{
  "head_dim": 32,
  "parallel_block": false,
  "init_std_qkv": 0.0373,
  "beta1": 0.95,
  "beta2": 0.95,
  "schedule": "cos",
  "seq_len": 384,
  "doc_mask": true,
  "train_tokens": 211000000
}
MLP neurons of a small language model. Each row is named by its layer, matrix (gate and up: input weights) and neuron, and shows model dimensions 48-175. Each number is 128 + 32 x the weight over its row's rms, rounded and kept within 0 to 255. A neuron's up and down rows have the sign that makes its largest values positive.
After each neuron's rows, "fires on" lists the tokens most often at its 100 highest values on Wikipedia text that the model never trained on.

L7.gate206 [102 107 116 129 109 141 104 125 122 145  89 101 174 182 130 165  74  32 116  75 165  98  49  95 160 114 125  95 127 109 141 105  93 104 159 131 114 138 111 156  92  73 109 110  73 121 118 132 163 150  92 131 119 111 143  88 126 102 113 147 144 142 121 159 140 115 187 102  84 124 146 119 112 105 120 162 166 109 143 124  94 122  86 127 143 144 166 162 178  51 138 103 133 125 105 123  68 108 111 144 173 138  71 117 147 200  87  50 150 161  77 148 130 169 169 141 126 129 134 159 180  89 178 143 100 187 118 126]
L7.up206 [118  91 114 100 119 204 120 108 158 105  92 101 110 112 134 163  68  92  66 111 134  93  42  94 136 150 158 120 128 100  99 164  70  88 141 155 129 130 131 109 149 108 108 103 136 131 104 140 152 151 106 101 129  93 127 119 158 110 132 128  85 150  95 156 128 126 120  91 128 159  70 126 196  85 129 116  98 157  98 126 122 106 146 101 131 148  95 168 176 103 131  65 163 110 135  86 161 138 145 139 129 144  52 138 122 190  63  50 145 156 103 143  91 154  85 210 136 152 125 106 172  91 198 116 124  99  76 164]
fires on: " year", "1", "3", "2", "4", "9"

L8.gate160 [ 87 119 136 179 131 158 124 153 140 123 136 147 151 128 101 160 107 168 124  90 167 124 105 136 141 135 132  82  80 140 168  72 117  95 137 142 121 162  97 105 131  84 216 144 176 142 106 156 138 114 124  45 113 103 118 149 182 123 106 154  99 181 151 152 118 119 117 130 102 105 109 178 175 106 193 180 131 119 100 188 118 133  90  52  89 176 140 130 111 136 198 110 130 100 160 153 155 132  67 121 133 125 153 139 106  79 137 114 107  90 111 127 133 133 148 137 134  79 152 172 186  95 108 155 104 121  89 167]
L8.up160 [ 82 134 172  89 123 144 158 131 167 133 153 155 104 145 151 139 147 111 125  92 187 119 113 105  93 181 173 116 122 144 116 167 107  85 129 128 156 138 131 120 158 126 181  68 155 152 114 133 161  90 134 150 129  99 157 155 133 160 114 104 112 144 104 183 142 121 167  73  57 123 149 159  76 121  85 142 110 106 134  83  89 172 108 164  64 126 179 109 121 152 178  69 100 128 220 161 121 131 146 152  57 156 175 207  99 113 134  83 115  71 153 148 104 162 113 182 136  98 166 126 168 127 154 112 101 135  98  76]
fires on: " on", " |", " of", " ", "."

L8.gate260 [111 200  89  54 134 151  91 128  87 118 154 136 127 105 142 154  93  68 156 211 207 132 136 132 115 183 150  82 154 167 114  42 140 139 127  91 128  84 131 172 105 131 132 175 158 153  74 127 101 124 142 145 148 139 147  88 106  89 125 168 125 102 152 146 209 131 190 110 157 164 181 125 185 143 116 163 122 145  76 159 154 103 156 147 113 100 132 112 129 160 113 157 107 121 115  60 120 188 124 143 132 127 127 128  71 188 138 125 128 128 108 149  97 124 159 120 117  89 165 108 135  71 158 165  95 177 114 138]
L8.up260 [106  78  66 158  84 124 178 118 200 148 154 129 139 128 109 115 168 117 165 157 125 116 186 168 143  89 130 150 151 138 104 111 134 116  79 113 132 171 156 116 106 107 157 173  53 142  57  66 110 121  80 137 165 163 118 100 123 150 137 125 111  68 160 107 164 127 170 184  88 118 112 138 108 172 159 140 171  98  91 149 130 130  59 135 164 153 125 137 111  79 187 145 104 108  95 166 153  73  63 171 109 156 142 139 160  93 103 154 143  78 117 181  92 154 164 138 128 100 109 122 130 150 136 100  68 175 128  94]
fires on: " ", "cre", "hall"

L8.gate356 [ 92 120 221  87 135 137  92 142 109 123  79  82 147 163 168 154 123  58 151 201 196 145 115 124  91 152 121  57  80 127 132  76 118 107 140 144 124 154 111 107 158  93 160 164 131 122 121 151 141 152  59 141 103 118 177 152 185 146 121 168 117 150 133 138 123 127 147 117 149 134 141 152 132 125 119 148 107  86 135 144 121 149 136 104 103 103 147 193 115 117 167 108 149  78 143 113  85 138 129 160 102  79 155 158  49 152 149  75 137 151  94 133 117 119 163 132 162 195 126 166 126  93 232 171 183 120  73 183]
L8.up356 [165  74 107  96 133 191  85  93 123 161 100  70 117 120  94 151 123 146 137 111 150  76 123 120 106 102 149 193  86  86 199 149 192  83 150 127 145 175 123 129 133  79 139 131 120  76 122 175  99 130 104 190 137 158 182 149 127 118  98 147  72 159 128 103 140 148  96 115 113 152 106  97 147 125 195  78 119 121 126 167 137 139 118 107 178 160 107 175 161  49 178  75 154  80 120 166 160  98 124 108 145 116 147 104 153 137 125  96 103 159  68  73 135 157 129 182 101 144  66 145 187 143 121 110 162 109 146 142]
fires on: "0", "3", "4", "6", "7", "9"

L7.gate383 [ 86 124 192  79 131 126 122 124 101 145 109 141 124 171  84 149 135  80 151 157 158 121  82 158  94 211 140  69 131 118  95 101  87 106 162  91 135  92  93 110 139 116 103 174 131 135 117 109 147 183 126 108 114 213 117 110 128 121 144 158 129 127 144 133 104  99 123 157 118 185 172 174 167  93 116 143 107 102 152 111  95  85 100 116  82  84 186 103 150 126  74 138 107 102 111  93 123 136  58 147 129  82 112 128  50 112 118  54 133 161 123 111 136 123 170  88 150 224 129 119 131 135 189 127 121 163  98 130]
L7.up383 [150  90 181  88 165 153 128 125 114  95 142 132 106 104 173 103 147 176 123 137 107 120 140 163 143  68 145 121 147 108 118 155  82 158 161 136 127 118 134 127  89  51  74 154 174 118 142 111 156 100 106 172 110 177 112 135 131 108 162 129  75 163  88 165  88 138 156  92  79  76  76 115 128  82  81 149 105  81 132  92 115 156 107 180 120 149 125 141 118 173 109 142 183 179 132 150  95  84 106 148 127 140  66 144 105 129 155 105 132 174 209 153 144 127 124  81 168 144 116 136 132 114 166 100 150  92 126 119]
fires on: " in", " =", "er", "\n", "man", "-"

L8.gate170 [113 127 174  67 110 157 122 140 144 212  75 104 151 136  99 200 139  82 127 125 222  94 108  97 132 155 133  97 110 127 133 162 113 130 148 159  95 122 129 157 102 141 154 145  79 151 117 142 119 148 101 137  95 127  93 108 121 138  99 118 107 167 131 160 158 135 110 115 154  76 116 116 161 118 137 142 105 196 144 167  93 161 119  84  88 136 114  93 171  48 102  49 126 130 129 131 112 172 169 150 126 127  75 151 131 196 112  62 149 160  92 152 138 119 133 179 130 129 115 112 162  98 215 171 151 125 135 172]
L8.up170 [136 158 157 101 114 129 136 146 220 131  99  64 165 116 115 150 157 119 164  31 169 103 141 143 166 122  85 102  88  90 113 141 130 205 133 112 150 163 136 121 151 161 156 139  84 160 168 189 151 181 117 149 124 179 115 128 104 163 116 152 116 142  91 156 167  65 164 102 169  67 121 145 176 146 123 151 128 132 153 164 121 110 120 142 131 152 126  83 166 139  97 104 119 109 142  87  91 150 140  94 101 138 152 114 140 200 137  83 103 159 113 124 161 137 105 178 108 112 121 139 177  77 128 155 124  62 167 144]
fires on: "==", " ==", ".\""

L7.gate360 [139 108 115 120 106 149 167 133 152  92  91 166  88  99 130 206 123 103  97 115 135 130 133  84  93 156 126  62 174 114 111  83  91 103 159 182 152 136 133 166 144 140 124 109 145 165 104 127 171 119 160  86 176 103 100 117 113 125 152 150 161 113 137 140 156 123 179  66 109 136 187 131 101 128 134 104 120 170 109  95 156 123 137 119 152 118  85 101 135 128 134 122 118 127 151 120 118 140 182 137 167 109 102 160  98 162 174 106 182 138 115 124  88 161 103  85 167 152 132 111 125  81 166  96 116 159 151 223]
L7.up360 [139 119 143 181 170 103 143 138  89 117  88 120  85 118 141 141 137 105  69  76 123 118  96  83 117 111 163 121 198  93 154 150  80 166 165 154 123  84 140 119 162 158 139 110 159 150 128 140 156  51 138  94 229 136 143 141 118 111 138 170 103 198 140 135 133 160  98 148 137 101 190 107 145 145  81 123 103 151 102 175 140 130 139 170  61 132  85 118 122 131 134 134 154 168  66 109 163  77 171 159 126 137 172  89  96 142 163 172  90 172 143  97  98 168  90  61 181 105 113 137 115 105  78  93 127  65 131 156]
fires on: "-", " ex", " |", ":", " "

L8.gate420 [ 97 115 152  73 160 189 120 129 142 122  81 104 109 106 154 162 127 126 169 175 150  58  71 117 119 192 176  64 101  80  95 147 115 118 173 149 148 168 138 135 130 112 131 149 166 148 120 155 166 135  97 125 139  96 117 158 128 139 132 148  87 152 130 126 136 144 167 117 152 105 114 175  74  95 119 110 147 121 108 142  89 170 109 155 111 182 113 118 181 106 139  92 172 113 237  99 129 115 134 132 126  86 127 177  58 161  93 109 108 161 131 154 120 178 173 160 148 165 145 125 178  77 193 160 184 141 162 118]
L8.up420 [158 144 192 158 144 125 137 138 153 209 135 142  94 105 152 132 187 114 189 134  93  75  91 152 144 151 172  90 124 106 119 148  70  99  98 144  92  90  21 105  83 168 114 106 120 171 127 125 128  79 107  98 121 106 130 165 159 125 143  63 113 142 127 109 178 135  94  56  83 129 131 159 105  67 133 101 130 139 112 139 109 144  93 129  91 157 179  94 164 115 115  70 183 107 146 119 111 162 127 158 116  82 139 165  53 111 143  50  83 159 121 144 142 136 139 162 112 159 159 104 147  91 159 131 175 165  84 125]
fires on: " |", "4", " of", "9", "3"

L5.gate227 [116 185  96 120 123 128 130 128 159 111 124 133 155 134 103 176 178  90 161  90 131 108 107 201 101 117  98  93 109 100 148 130 119 165 121 188 121 122 101 153 101 122 190 126 106 144 123 148 174 141 134 110 144 136  93 126 136 164  62 158  91 156 145 157 184  95 131 102 151 144  52  94 135 155 137 124 170 163 104 196 155 152  95 122 131 199 143 127 138  80 150  74  97 149 141  96  83 173 157 140 136  62 158 165 121 136 192  59 103  66 106 179 120 111 119  93 178 126 152 113 159  96 122 140 189  97  69 166]
L5.up227 [163 121  96  81 112 140  96 102 117  76 167 125 192 120 117 140 130  98 145 103 130 141  86 158 137  87  82 142  66  86 177 134 158 226 125 162 141 116 122 176 138 132 157 120 101 157 153 121 116 173 151  94 110  88  66 111 101 132 109 141 136 178 108 179 180  82 116  75 127 145  92 130 125 168 119  85 164 150 147 192 167 155 113 126  94 119 136  85 176  84 111  92 108 155 125 118  95 145 154 153 166 132 133 163 178 159 143 105 113  80 123 152 141 165  95 146 157  72 144  79 194  82 112 133 139 104 130 185]
fires on: "==", " =="

L5.gate432 [114 102 169  78 120 123 118 154 140 124  83 102 131 151 118 131 168 101 160  85 124 113 102 139  86 178 178  65  84  91 110 148 100 136 145 154 109 107 127 140 142  79 112  88 187 137 112  69 150 106  82 116 160 116 154 110 166 119 134 108  53 168 175 161 169 122 174  98 113 127  86 158 115 104 119 110 125  77  86 114 137 142  98  89 126 187 121 109 120 102 124  88 114 112 107  53  48 162 145 106 163  63 141 130 147 191 151 134 160 147 151  87 120 169 105 128 123  95 146 202 112 114 157 158  89  91 104 147]
L5.up432 [146 105  58 138  79 177 102 124  95 130 124  97 120 102  73  89 175 108 151 121 160 109 107  31 119 140 147 147 100 128  81 136 119 151 153 121 139 131 146 176 130 113 107 178 162 105 130  77  69 125 118  83 141 120  77 129 149  45 137 117 117 121 151  85 158 182 142 113  69 136 132 167  99 117 138 128 147 117 120 145 163  35 106 168  92 169  99 124 181 121 133 129 151 118  78 125  87 111 109 115 193  81 123 119 171 113 120 145 146 164 138 126 138 137 165 123  83 105 124 192 189  84 137 154  72 153 128  91]
fires on: " later", " once", " before", " then", " since", " until"

L6.gate128 [124 142 125 166 133 140 190 175 188 131  59  91 107 105 153 157  90 133 174  82 123  87 132 149 114 125 166  80 181 103 148 121 117 122 185 141 126 203 189 137 140 150 126  62 120 150 124 151 188 100 131  92 190  60 198 177 119 158 112 151 105 157 112 180 127 128 166  89 178 182 140  98  84 107 108 155 121 125 104 140 158 112 160  99 137 170 131 129 135 108  85 119 126 110 214  83 148 161 165  75 106 139 140 147  98 137 163  93 132 163 141 194 115 154  99 184 170 136 125  91 131 114 128 143 126  99 100 115]
L6.up128 [118  89 130 195 123 114 158 112 184 109 108 139  90 111 175 136  94  95 191 129 124  97 221  83 109 109 122 142 125 128 144  85  99 164 158 155 111 183 128 176 145 165 141  97 122  66 144 120 114 149 162 177 174 118 182 154 146 108 128 136  82 170 124 116  57 154 147 176 122 195 142 142 106  74 123 209 150 110 129 133 119 101 107  83 141 101 187 127 133 101 133 131 152 107 151 118 137 140 129  88 162 149 113 188 140 114 137  89 123 160 111 140 151 169 109  68 152 144 121 102 130 104  96 111  85 146  81 130]
fires on: "s", "-", " |", ","

L8.gate140 [123 159 125 107 141 181 139 117 101 144  57  87 110 105  84 126  72 137 177 103 179 117  93 143  86 133 131 104 156 113  42 128 161 117 161  74 150 163 167 141 134 133 194 107  70 190  97 211 149 129 168  55 116 166 143 118  95 101  60 113 136 166 135 144 137 146  96 110 143 134 125 123 178 142 113 149 157 127  75 207 170 130 131 134  69 116 134 124 163 166  99 131 112 136 161  90 179 136  77 149 114 126 109 120 151 199 183  93  80 165 127 138  65 115 144 166 164  86 114 140 196 152 132 111  90 109 141 132]
L8.up140 [169 163 167  71 125 132 159 100 100 114 109 100 167 146  49 108 114 156 133  86 169 125  75 133  82  58 137  98 113  80 153 178 118  90 142 175 114 172 157 133 140  60 153 114 112 164 131 200 172 105 131  99  60 141  69 126 104 152 117  96 135 181  99 154 107 115  84 111 155 111 113  99 138 162 132  86 126  82 113 137 115 162 105 164  81 143 105 125 122 113 157 142 127 115 121 151 128  97 152 159 142  95 120  65 141 124 124  70 105 156 146 106 111 108 147 174 140 125  94 126 172 133 134 158 139 125 162 170]
fires on: "==", " ==", "\n"

L7.gate455 [150 165  91 155  69 100 139 125 113 133 106 109  93 106 121 175 134  94 150 111 186 156 134 152  84 121 119  68 158 130 104 127  50 130 180 115 161 103 182  87 149  40 127 148 134 174 105 105 116 162  83  88 121  96  86 138 133 133 114 195 114 109 164 150 137  90  74 149 135 139 101 156  60 112 148 147 149 101 106 143 137  92 135  27 175 115 106 118 107  85 128 130 146 119 154  88  75 141 159 178 121 149 123 151  96 112 151 134 128  76 119 163 124 115 169  97 170 141 123 157 100  67 141 163 144 151  65 102]
L7.up455 [142 134 145  87 138  98 142 141 137  45  60 130 102  88  74 163  62 143  95  80 153  97 124 122 125 143 169 141 123 139 106 118  82 171 154 143 129  81 159 132 143 154 110  66 161 166 145 170 130 166 161 152 171 175  98 118 100 128 168 167 106 172 112 154 131  96 117 132 120 166 119 133 127 121  85  67 117  73 125 122 104 117 107 155 147 111 104 147 178 147 133 115 146 125 118 151 166 127 168 134 190 163 156 112 159 168 146 131  92 158 119 137 125 144  71  92 162 140 120 142 171 108  49  63 137  82 136 143]
fires on: ":", " |", "-", "–", "):"

L5.gate216 [ 47  90 147 134 145  96 100 148 145 118  70 176 140 151 141 206  83 131 106 102 121  89  90  75 146 139 140 111 115 136 111  52  89 157 111 113 116 191 117 139 109 121  95  91 125 130 107  75 190 133 157 165 192 132 154 169 124 138 166 144  71 174 136  92 116 180 173 126 134  87 144 144 119 114 106 207 116 139 131 141 130 153 103 142 159 144 117 122 164  96 176 122 101 167 208 112 171 130 157 108 144 150 120 136 117 133 129  55 151  98 150 198 139 138 115 103 163 139 164 137 151 130 148 148 110 111  87  67]
L5.up216 [107 132  88 223  88  96 150 148 126  53 154 106 141 153 140 111 143  89 128 164 154  89  79  98 116 146 131 124 119 130  90  51  93 142  90 138 188 101 147 129 137 109 118 126 105 110 130 143 141 155 141 138 127 198  87 136 158 111 154 186 107 143 143  96  79 195  64 175 163 121 174 109  69  99 149 163 126 105 138 181 107 143  96 114 159  89 103 198 156 116  95 104 112  58 130 174  93 124 125  78 117 174 165 132 131 113 123  98 133 166  94 148 142  96 147  93  90 147 139 170 113 116 163 174 123 148 124 118]
fires on: " |", "s", "S", " The", "t", "The"

L8.gate215 [118 111 120  88 109 164 144 168 149 118 107 128 182 114 113 109 238  98 172  90 135 127 133 118 134 113 168 108  79  98  95 122 131 138 190 135 150 138 158 188 122 141 162 174 120 170 126 105 167 113 165 116 103 220 112 141 114  61 111 138 103 126 141 151 141 139 121 125 141 132 123 104 208 124 125 120 149 144  92 156 120  90 143  83 113 136 108  93 158 160 104 131 158 175 160 123 170 156 144 176 200 132 121 181 114 165 141 117 142 157 128 150 105 133 106 126 172 117 153  63 182 166 112 137 162  67 134 158]
L8.up215 [150 165  77  85 110  52 130 124 142 114 177 146 150 105  71 116 191 123 151 108 116 143 131 163 167  85  72 111 109  99 114 155 140 192  85 135 125 139 174 155 162 121  90 153 121 202 149 120 155 128 155  98  62 149  89 120 144 101 152 117 149 143  98 141 164 120 176 131 140 111  98 112 107 176 106 130 133 194 140 136 145 124 141 114 168  85  85  74 153  92 205 177 110 105  73 125 138 129 186 135 139 124 112 112 174 138  91 111 141 123 176 170 145 152 125 151 178  99 110  75 150 132 140 122 113 137 186 141]
fires on: "==", " =="

L8.gate89 [ 84 150 172 103 119 142 115 153 120 158  95 102  73 167 148 144  95  72 148 173 161 127  80 152  55 181 118  85 126 137 121 150  82  43 125 142 154 144 129 131  73 127 155 100 102  93  95 142 160 155  97 134 110 128 177 110 135 114 146 123 120 130 169 115 138 109 172 106 123 197 111 138 151 115 113 133 124 127 104 134  81  89 128  82 128 135 122 177 116 116 163  46 144 121 150 167 134 125 166  91 162 132 121 160  40 162 176  51 125 120 102 158  87  92 176 148 102 137 127 140 144  87 179 155 160 104 102 170]
L8.up89 [129 117  84  95 132 106 120 115  88 164  73 145 129 180  81 108 113 113 140 166 124 122 119 125 135 132  85 161  93 118  93 189 147 119 160 115 124 155 146  64  86  63 131 112  99  66 133  85 156 160 100 172  67 161 147 133 122 156 123 102 148 144 106 128 138 101 147 152 114 147 120  85 161 162 100 116  91 136 146 121 121 132 146 123 102 171  85 180 109 154 133 144 168 127  69 185 155  75 122  86 168 116 100 156  85 140 144  85 115  97 120  98 133 129 163 152  43 123  85  85 156 192 165 143 168  76 125 114]
fires on: ",", "0", "8", "1", "9", "2"

L7.gate186 [ 54 128 193 116 133 136 130 156 158 175 123 214 171 167  70 152 115 156  95 126 150 167  91 113 124 200 149 105 132 108 125  69 119  69 118 105 133 239 135 161 133 132 135 170 137 145  98 186 103  87 155 144 119 200 126 124 132 136 117 172 159 132 167 155 106 119 176  97 134 136 154  52 158 110 164 101  96 118 126  95 137 119 129 130 101  93 141 138 176 158 124  90 162 127 181 151 148 120 130 153  96 114 137 134 105  74 102 108 127 168 116 158 108  88 143 178 134 157 118  91 122 156 152 176 141 140 168 127]
L7.up186 [160 128 158 124 142 130 128 128 112 166  65 157 113 127 103 126 109 189 168  56 115 110 127 141 105 117 143 171 163  68 129 174 110  90 107  98 154 120 125 127 165 109 130 118 134 108 112 175 109  74 179  72 138 122  92 167 150 151 126 157 103 171 130 160  87  98 109 112 164 117  50 145 144  83 102  83  76 175 114 102 176 121 135 156 112  97 128 156 127 148 140 139 213 129 158 163 146 112 160  95  81 109  59 100 100 157 117  98 141 128 145 120 118 146  53 132 126  99  53 105  69 135  95  93 142 103 170 130]
fires on: " =", "\n", " (", ")"

L8.gate16 [136 142 110 136 129 156 116 142 143 111 118 119 142  76 138 118 174 132 227 143 186  93 157 146 119 139 151  81 118 140 124  99 121 147 134  90 194 109  71 128 121  56 160 127 111 134 109 107 162 129 156 131 183 163  84 152 110  94 110 125  82 112 139 171 132 114 141  73 213 124 108 236 136 122 131 155 135  99 107 168 110  82 116 107  77 152 140 127 120 161 151 139 149 136 143  88 166 141  98 132 157  83 156 137  65 146 165 146 141 145 170 116 123 145 177 123 168 101 167 127 174  62 141 123  97  94 120 129]
L8.up16 [175  95  78 170 117 144 108  90  99 126 143 111 136 135 139 126 157 145 121 127 156  99 186 113 134 159 147 163 147 121 156  90 110 148 145 135 128 219 153 137 100 164 139  52 159 128 130  93 110 184 130 204 148  92 120 122 166  92 159 109 151  79 120 138 137 166 252 112  92 158 138 160  67 137 121 143 145 125 124 113 111 141 101  76 157 143 148  85  92 133 161 131 155 160 109 126 104 103 139 165 100  73  83 157 181 156 136 116 115 160 116 132 120 189 147 123 153  63 125 129 172 146 109 107  22 130 144 154]
fires on: " ", "1", "2", " since", "we"

L7.gate302 [ 80 155 142 111 144 133 192 127 170  99 129 105 163 119 191 141  96  83 171 102 131 147 149  95 110 199 131 123 137 126 151 157 110 114 144 207  89 141 133 128 117  94 132 115  77 115  87  98 131 113 102 123 117 140 164 123 167 167 111 189 134  84 163 155 121  78 125  91  96 141 149 141  90 133 136 182 161  79  97 164  56 116 108 144 133 173 129 133 146  87 201  91  91  93 114  86  69 121 130 129 129 128 140 177  49 134 129  92  93 153 124 163 112 115 205 125  91 123 165 135 137  95 209 134 105 143  86 160]
L7.up302 [ 89 136 119  65 161 133 124 141 125 109 135 134 143 154 104 107  72 150 120 142 157 130 120 121 113 164 113 113 122  82 129 129 190  96 164 149 107 215 169 125  90 141 173 139 144 108 153 145 152 109  93 128 149 189 186 166 119 192 135 147 138 100 131 110 127 131 168 107  67 148 122 134 125 191 104 130 141 114 124 188  82 117 124 178 123 181 123 127 148 120 190  87 125  86 134 180 147 122  86 133  80 129 156 157  63 123 177 139 104 118 151 143 133 131 141 127 135 101 194 113 199 186 145 146 137 126  93 117]
fires on: " of", "0", "2", "5", "9", "1"

L5.gate405 [ 68 165 159 158 141 103 150 160 121 146 139 114 135 118 136 138  99 152 134 117 193 111 115 126 121 164  97  84 173 146 132 148  62 128 107 142  84 116 111 101  72 127 130 158  96 163  81 118 127  86  61 124 157  43 123 106 133 170 113 117 121 103 142 148 200 117 113 122 189 144 121 147 124 110 187 134 140  95 100 159 118 135 134 126  67 220 141 164  95 176 100 124  86 115 109 134 121 130  91 168 146  82  91 111 126 156 187 124  87 141 125 140  82  86 172 104 134 136 130 158 109  93 155 100 139 130 158 137]
L5.up405 [138 139 181 167 158 147 129 137 138 207 174 106 137 111 129 154 162 134  71 121 141 101 104  89 120 131 116 104 172 138 129 173  90  83 121 116 115 192 159 102 101 170 107 173 139 139 117 142  62 105  82 157 142  95 134  91 131 155  96  76 160 100 130 163 145 181 113 123 175 136 132 142 132 163 132 111 110  94 163  79 104 119 159 145  85 189  92 165 170 143  72 147 136 112 107 166  83 140  92 132 145 123 105 183 144 129 148 141 131 131 121 109 142  78 148 140 132 134  62 155 168 124 131 130 174 107 166 143]
fires on: "ri", "la", "li", "ra", "fre"

L5.gate275 [ 97 141 141 121 129  83 155 177 143  96 133 178 123 142 113 176 146 105 146 138 102 130 122 142 105 147 147  92 119  91  74 109 148 128  99 190 150 152  99 102 102 102 127  84 136 147  88 141 168 122 149 141 141 152 133 126 131 182 127 113 114  90 162  85 160 131 184 114 166 119 171  96 161 112 164 168 135 157  94 185  72 140 121 118  82 206  86 149 119  78 175 103 104 108 163  96 134 130 111 158 138 118 159 150  52 133 149 124 104 160 137 200 100 112 142 172 131 120 155  86 145 120 194 134 167 102 117 118]
L5.up275 [117 119 108  90 166  75 148 161 145 128 140 134 113  94 138 149 108 167 117 160  80 135 165 151 166 118 141 119 202 142  82  98 180 144 104 167 188 133 107  55 146 101 102 109  92 133 128 138 189 142 195 142 110 132 145 131  83 177 154 105 124 141 129  90 107 204 124 165 154  53 142  74  80 144  98  77 104 162 116 143 116 192 200 167 107 162 125 181 138 133 114 125 131 165 135 193 141  98 142 170 111 156 176 115 147 121  88 152  87 117 118 177 117 113 152 152 120 117 171  89 126 133 128 111 122 125 150 114]
fires on: " The", " the", "The", " their"

L5.gate415 [ 58 144 196 139  92 106 171 135 101 147 151 149 167 175 163 154 125  97 106 180 126 133 145 116  95 188 101 114 171  74  89  98  93 164 121 103  99  97  91  47  54 156 141 100 160 134 105 147 116 101  65 134 190 117 107  86 116 102  82 136 178  70 148  74 149 130 135  93 125 180 168 137  97 105 129 109 114 119 120 146  83 147 116 139  90 167 159 158  99 151  95 133 111 104  73 159  93 131  73 141  97 111 107 123 102 118 218 122 133 156  85 135 111 117 135 107 164  84 118 166 128 146 158 169 175  93  80 180]
L5.up415 [141 136 212 158  98 152 171 151 208 153 172  74 164  99 143 154 137 156  63 134 111 141 149 142 104 105 137 108 130  70 132 161  86 161 166 123 116 107 162  93 107 154 155  96 158 180 125 174  79  77 120 141  96 160 151 115  96 124  91 118 160  70 149 116 133 129 154 121 116 134 140  69 103 111 112 142 112 133 136  69  74 125 155  92 114 178 117 140 175 129  82 111  71 115 107 168 125 140 134 149  82  98 128 136 154  81 119 144 114 119 146 127 142 142  82 141 138 126 106 168  93 184 212 201 230 118 180  92]
fires on: "ul", "li", "ti", "ri", "iti"

L7.gate181 [109 124  71 112 154 113 144 118 118 105 134 128 157 140 104 106 154 139 196 150 180  96  96  93  54 168 114 144 150 104  97 106 139  86 119 147 136 168 146  92 126 190 175 133 108 141  89  86  98  68 170 193 179 111 110 142  96 154 138 109 114  86 158 159 157 144 126 149 100  60 174 103  97 161 178 121 176  80  86 152 104 146  91  88 129 141 129  96 112 130 115 141 112 125 177 143  98 131 110 163 166  59 113 189 120 115 152 133 156  78 123 176  87 102 212 165  97 134 198 117 129 141 135 172 100 151 109 101]
L7.up181 [140 108 124 149 148  97 105 145 122 113 141 160 185  96  79 107 159 122 133 150 146 112 112 120 101 142 152 135 108 110  84 162 183 195  98 107 170 241  99 146 136 136 170 148  87  99 129  49 122 140 145 161 101  69 154 139 183 111 151 155 116 179 151 133 151 165 114 129 188  91 194 103 119 153 163 103 103 138  95 167 120 115 173 130  77 156 102 111 152 130 127 176 180 150 183 117 131 138 138 124 200 104 106 138 134 146 132 169 158  97 156 149 122 170 151 138  78  64 122 117 134 104 105 166 173  95 147 122]
fires on: "),", " as", " a", " is", " an"

L8.gate418 [136 142 156 122 139 138 147 150  89 124  93 160 153  98 124 141 150 134 196 123 155 112 175 156 124 205 140  96 168 126 117 124  97  79 117  64 152 141 158 115 138 168 144 116  76  96  94  95 157 132 147 153 158 157 122 131  69 129 114 113  93 136 159 151 148 142 118 148 168 143 142  77 122 134 151 168 160 120  56 189 112 128 133  94 135  83 136 130 130  83  83 145 164 179 192 126 165 162 155 128  97  26 100 131  23 174 126  98 114 124 116 194  71 163 186 145 129 115 162 169  73 156 140 165 121 144  94 111]
L8.up418 [179 105 143 127 145  85 156 119 151 116 124 128 142  99  69 112 125 139 137  88  77 127 164 104 146 119 117 123 131  85 111 103 141  80  70  47 100 141 162 177 145 172 111  80 106  84 110  89 174 112 166 187 110 140 163 130 133 110 158 111 132 165 159 124 112 128 108 199 176 166 141  77 163 121 140 144 163 187  94 132 156  76 150 100 125 119  75 121 123 116 122 193 106 166 180 124 172 110 142  92  66 136 105  83 118 144 168 135 119  58 149 135 102 134 157 133 130 101 101 174  74 180 106 123 112 141 178 124]
fires on: " a", " an", " the"

L7.gate380 [123  97 178 176 108 152 111 134 172 112 129 126  92 170 135 157 148  88  93 128 147 120 148 130  87 150 143  65 124 138 125  99  70 124 105 188 113 129  96 108 133 121 133 162 150 136 104 103 145 136  46  45 142  83 169 131 105 138 105 145 134 109 127 137 122 115 136 148 120 109 128 124  83 108 121  60 164 184 100 114 160 128 127  95 141  96 148 111  95 127  93 103 111 108 120  99 120 180 169 109  86 114 131  75 157 143 174 133 169 152 107 141  94 121  98  82 116 220 137 128  92 128 140 111 126 160  97 182]
L7.up380 [184 108 169 123  76 169 125 121 109 113 113 125 100 129 108 127 152 118  47  93 116 117  98 147 116 113 150  87 114 184 132 123  96 143 102 122 176  87 110 109 155 129 124 191 173 143 129  92 167 162 121  69 146 118  80 146 146 151 134 124 119 139 103 126 130 173 102 157 147  95  96 188  61 102 109 106 105 139 117  74 194 137 119 133 127  75 152  95 152 145  95 115 171 123 162 105 140 163 194 173  86 114 142  50 160 109 144 155 126 145 147 147 114 159  98  86 151 215 137  88 119  86  64 151 133  92  90 158]
fires on: "-", ":", " of", " "